MLP neurons of a small language model. Each row is named by its layer, matrix (gate and up: input weights; down: output weights) and neuron, and shows model dimensions 96-191. Each number is 50 + 15 x the weight over its row's rms, rounded and kept within 0 to 99. A neuron's up and down rows have the sign that makes its largest values positive.
After each neuron's rows, "fires before" lists the tokens most often just after its 100 highest values on Wikipedia text that the model never trained on; "fires after" lists the tokens most often just before its 100 highest values on Wikipedia text that the model never trained on.

L15.gate1066:20 59 59 58 60 50 57 80 59 53 42 57 57 34 38 48 65 23 74 56 33 59 46 37 42 55 74 25 64 76 43 46 77 56 79 23 55 30 53 23 35 61 50 35 40 52 69 91 59 42 43 42 74 51 16 44 29 63 77 48 53 50 52 45 38 54 49 53 53 54 51 54 50 54 57 58 29 48 41 63 46 59 58 52 37 42 32 47 58 64 50 58 61 52 61 71
L15.up1066:44 44 54 67 61 56 35 47 58 39 40 42 50 57 44 32 41 47 43 46 76 48 60 72 50 46 14 57 33 48 56 47 60 38 76 24 53 48 50 33 36 52 51 88 44 51 28 45 48 76 55 72 53 46 72 36 76 63 53 58 57 30 29 75 57 45 13 67 40 27 48 28 58 25 24 52 67 47 52 49 66 75 53 65 50 51 57 58 64 35 48 52 42 69 43 71
L15.down1066:35 61 36 34 84 22 44 50 45 43 54 41 45 52 42 12 66 41 62 48 52 66 34 33 51 71 73 48 55 53 40 60 49 49 75 65 34 72 68 45 57 48 45 45 29 45 54 59 33 32 34 44 81 33 56 58 59 50 53 53 56 25 53 49 65 24 62 49 48 54 44 54 51 40 61 42 59 54 74 71 72 40 50 66 28 53 37 23 82 43 44 57 52 17 59 90
fires before: "|"
fires after: " ", "2", "1", "0", "/A"

L13.gate553:49 56 56 54 53 24 36 68 85 77 64 27 42 42 42 43 42 56 53 49 51 30 82 55 49 16 44 72 51 61 64 77 53 50 70 36 52 37 49 32 42 56 61 41 60 54 28 22 24 54 21 46 38 38 40 51 40 27 60 40 44 42 65 47 67 72 43 34 56 55 48 43 49 65 36 56 47 33 45 53 78 69 60 33 70 62 41 52 49 47 49 29 43 37 46 48
L13.up553:35 50 85 85 58 96 28 59 48 56 51 35 76 49 60 60 47 48 36 14 48 48 44 55 51 27 42 48 53 60 47 54 45 74 48 58 48 50 48 43 63 58 62 49 40 47 70 45 63 22 51 44 38 22 64 26 36 41 53 45 40 69 63 39 53 62 58 55 15 25 55 55 45 78 55 27 38 45 37 43 73 47 77 56 54 77 45 45 76 55 20 18 35 37 37 55
L13.down553:50 53 56 87 50 50 52 31 61 55 47 51 73 61 52 40 47 60 41 64 49 74 70 38 27 27 46 58 24 71 44 36 45 47 51 48 58 53 27 59 09 65 75 39 48 42 59 26 51 50 63 21 41 30 62 26 39 50 52 32 62 51 63 44 72 58 48 28 27 39 28 52 59 65 48 19 59 50 66 43 44 76 34 44 81 90 17 69 56 53 55 53 33 35 46 53
fires before: ","
fires after: " ", " on"

L12.gate1095:65 69 39 50 37 56 61 33 35 55 46 51 66 39 62 66 44 49 42 56 03 77 42 58 37 29 79 44 60 58 44 75 81 51 68 41 27 37 61 44 21 49 70 62 24 44 55 51 39 83 50 28 63 43 56 32 75 47 55 57 58 62 68 34 29 61 64 73 56 30 60 52 43 53 47 61 38 54 78 68 66 52 39 90 58 36 56 30 30 20 35 26 51 43 46 59
L12.up1095:65 54 42 20 31 76 79 47 46 79 68 53 39 62 43 57 55 59 55 63 36 40 20 33 66 65 27 30 56 46 53 41 57 54 35 64 46 36 71 40 61 60 57 55 50 43 26 59 71 55 62 59 52 23 62 24 55 52 87 53 55 46 33 98 55 44 15 41 56 39 61 54 84 21 44 36 49 63 68 61 63 57 45 56 64 53 42 51 31 82 27 55 45 46 59 48
L12.down1095:52 58 48 45 50 61 68 56 50 57 57 61 74 23 17 81 37 33 75 64 48 39 36 35 54 54 64 74 56 64 65 34 50 41 57 63 71 32 36 28 34 41 45 44 59 45 54 52 73 35 32 26 45 22 82 60 43 71 56 44 70 43 64 62 64 43 50 67 62 35 44 48 70 46 50 36 79 70 60 47 47 45 61 70 49 63 28 69 44 66 62 63 33 38 40 65
fires before: "–", ")", ":", " –", " hockey"
fires after: "19", "20", "-"

L21.gate20:42 77 57 51 59 39 42 35 47 50 46 55 33 71 80 50 40 49 31 58 39 56 57 35 54 59 66 27 59 71 46 44 42 89 81 18 32 42 46 61 70 47 38 54 31 39 54 46 76 34 46 33 31 61 48 14 43 54 62 56 67 56 51 47 71 55 46 29 55 78 26 89 55 42 51 61 40 55 48 55 38 38 48 52 66 33 41 45 73 42 52 57 21 32 55 76
L21.up20:39 44 51 48 30 70 31 41 87 66 60 58 50 64 45 45 28 73 49 12 67 29 49 47 46 46 53 41 40 71 60 74 59 55 49 71 37 63 48 45 51 59 47 60 41 41 38 14 53 34 34 46 53 39 46 26 49 50 17 53 41 54 53 48 37 39 73 40 64 80 77 87 41 68 56 74 59 46 43 61 69 48 59 67 60 46 67 51 79 10 51 54 43 64 54 28
L21.down20:43 33 35 33 37 62 43 76 46 70 56 56 29 56 39 56 49 50 65 34 46 28 45 37 66 74 47 66 54 62 41 36 55 70 42 80 53 49 52 54 57 56 63 84 58 68 58 45 52 10 46 52 46 57 65 27 43 30 23 37 61 27 47 17 31 89 57 57 59 51 46 46 48 39 38 60 46 64 35 35 41 30 40 44 26 41 52 57 52 68 50 77 14 08 42 55
fires before: "5", "4", "2", "1", "6", "7"
fires after: ",", " ", "–"

L19.gate218:53 17 46 54 48 59 66 66 53 27 73 44 47 58 36 54 29 59 21 61 64 45 49 37 80 60 52 86 17 48 68 52 59 44 48 82 58 68 43 23 19 46 41 39 42 34 75 30 56 55 52 50 28 35 39 40 64 43 36 77 80 48 39 33 30 60 50 48 74 42 38 45 46 43 21 59 46 53 60 59 56 38 43 46 14 46 43 19 50 38 48 40 72 46 48 39
L19.up218:36 54 44 21 31 25 54 65 53 32 50 61 53 35 50 33 40 60 39 73 38 34 43 56 40 58 35 55 31 51 44 45 46 44 71 71 63 30 44 55 35 53 30 37 43 49 55 17 70 43 42 50 64 57 53 35 05 64 59 38 48 71 42 43 41 49 79 54 67 41 66 30 41 30 69 55 30 44 58 47 49 69 41 57 52 48 32 41 45 65 60 29 61 27 40 44
L19.down218:55 46 52 60 35 81 15 20 46 76 61 48 54 47 69 47 53 52 55 38 50 56 52 33 29 54 26 48 57 35 65 60 53 49 47 47 74 58 58 57 66 54 70 42 36 56 87 53 42 45 45 44 38 41 22 68 71 36 74 60 58 23 46 58 51 43 32 57 47 61 21 57 43 84 31 53 72 53 41 54 64 43 02 23 53 56 26 36 59 49 41 67 50 67 66 60
fires before: "|"
fires after: " ", " |"

L21.gate1270:28 35 64 57 44 59 36 59 75 33 58 25 69 29 39 33 48 49 76 55 79 49 68 54 66 78 39 50 48 64 67 41 59 72 36 45 52 47 43 45 53 56 77 61 64 74 52 17 16 43 48 56 58 31 57 38 54 45 18 39 61 55 68 65 57 71 29 58 48 51 57 52 50 61 46 94 39 43 54 52 22 51 65 26 48 78 44 45 38 54 38 61 68 35 42 39
L21.up1270:53 41 36 62 54 47 32 88 57 70 45 24 52 46 46 62 51 49 41 26 55 45 43 61 51 37 44 55 23 64 62 49 40 50 59 57 49 53 54 49 57 70 57 68 68 54 91 53 49 52 44 59 38 39 65 48 59 59 60 50 52 72 68 74 66 54 34 68 66 10 66 30 53 48 54 40 52 27 38 73 45 31 70 34 70 32 65 45 45 49 79 36 55 17 46 49
L21.down1270:79 60 50 68 34 53 50 35 51 46 34 45 31 44 45 53 53 42 42 42 45 35 57 51 44 68 18 53 64 79 63 42 45 37 73 31 49 15 54 53 44 73 29 22 32 46 70 39 38 50 34 54 44 32 57 56 57 58 47 44 61 72 48 24 41 51 61 49 58 58 46 68 73 31 64 46 49 46 43 31 37 55 43 26 55 51 76 82 56 46 52 22 35 56 50 23
fires before: ","
fires after: " ", " $"

L21.gate894:69 42 43 62 37 45 47 52 60 26 31 39 50 27 47 46 59 59 47 31 32 85 33 66 83 33 44 45 45 59 62 45 55 69 36 44 62 55 58 32 43 37 69 42 65 37 54 24 65 78 59 23 57 27 38 54 46 36 22 65 74 39 20 54 49 39 67 36 46 39 55 49 23 30 51 59 58 52 52 54 44 53 43 33 50 57 53 50 30 53 47 57 38 43 60 40
L21.up894:59 53 28 48 54 41 48 30 60 58 31 76 51 42 31 29 62 71 35 56 35 77 63 68 83 45 63 52 17 72 37 57 64 47 55 29 50 43 31 59 20 59 63 39 51 56 51 47 41 68 39 33 49 74 67 36 48 60 76 82 49 31 62 42 45 48 58 69 59 35 40 75 65 48 48 53 46 38 25 64 51 46 12 28 47 44 61 42 35 61 39 47 16 63 37 38
L21.down894:59 41 70 50 41 61 60 63 58 47 46 62 54 48 60 62 40 79 54 45 73 71 64 46 19 34 53 45 61 60 58 57 51 00 47 48 90 51 51 52 56 48 47 32 59 57 46 51 65 53 57 49 45 55 52 59 69 02 28 53 32 54 53 55 44 73 40 71 54 64 47 50 58 40 30 39 39 33 44 65 18 60 49 61 57 59 38 79 39 32 47 27 26 48 29 71
fires before: "–", " World"
fires after: " ", "19", "20", " a"

L12.gate578:49 50 68 25 60 47 66 50 52 49 66 46 52 37 50 62 51 63 49 81 51 58 51 61 41 56 36 50 76 61 69 54 29 48 35 56 61 46 36 50 40 62 35 74 50 62 55 55 45 46 48 62 41 55 51 35 78 69 68 40 43 79 65 57 68 78 38 37 41 46 37 26 42 55 31 33 56 78 73 58 37 89 59 74 52 71 48 66 36 58 45 59 65 30 29 70
L12.up578:52 50 49 58 87 41 79 28 44 54 46 31 48 74 63 55 41 21 47 61 55 20 57 45 48 35 37 67 32 42 55 57 52 21 62 40 47 41 29 43 32 80 43 54 32 10 46 90 46 63 39 41 57 47 68 57 59 66 62 67 69 51 27 68 63 30 47 50 52 51 46 18 40 46 24 58 53 51 45 66 50 41 44 55 56 52 43 33 54 67 70 30 44 32 18 50
L12.down578:66 63 61 39 87 43 76 40 51 64 37 52 45 86 40 59 29 45 37 45 56 54 45 31 72 51 27 75 57 59 51 46 74 38 56 42 62 73 70 51 41 62 50 38 29 41 51 71 39 57 81 03 32 50 28 30 42 74 59 66 40 36 34 72 96 41 42 60 43 54 55 56 86 68 16 37 53 36 57 60 55 28 43 67 57 29 80 57 45 60 47 55 58 63 57 53
fires before: "19", "20", " |", "18", "\n"
fires after: " in", " |", ",", "|", " In", "$"

L15.gate219:57 56 66 67 59 19 16 54 41 34 59 54 40 72 44 45 62 26 36 31 45 43 63 47 19 40 65 60 46 55 61 33 28 64 48 29 51 52 58 23 50 70 44 41 40 69 38 43 40 46 25 15 46 18 37 62 65 70 47 66 23 62 62 66 47 76 63 51 37 38 67 52 32 41 59 52 51 49 40 46 45 63 42 61 69 36 52 65 59 55 59 63 65 52 48 48
L15.up219:44 79 70 20 57 45 75 64 63 50 29 64 60 53 77 48 65 53 40 44 57 69 24 51 49 55 67 63 89 51 55 81 48 64 69 85 54 44 46 25 46 61 68 29 39 68 56 35 29 38 33 60 71 69 46 46 36 48 63 35 41 28 40 58 29 66 35 25 50 35 60 38 30 40 53 27 43 38 46 52 58 50 68 50 59 13 26 47 37 23 30 46 56 54 70 72
L15.down219:46 45 20 78 58 61 48 65 79 72 48 66 69 31 41 58 66 26 63 46 74 30 57 47 61 55 24 45 24 46 50 19 42 40 35 62 35 52 37 61 41 52 40 50 24 38 16 25 55 42 18 45 16 23 62 48 56 24 52 63 29 55 73 52 65 21 36 83 46 47 47 50 23 38 63 33 61 45 49 60 21 60 37 36 53 48 50 74 47 50 64 51 45 47 40 61
fires before: "|", ":", "ils", "er", "'s"
fires after: " |\n", " p", "–", "M", "|---|---|---|---"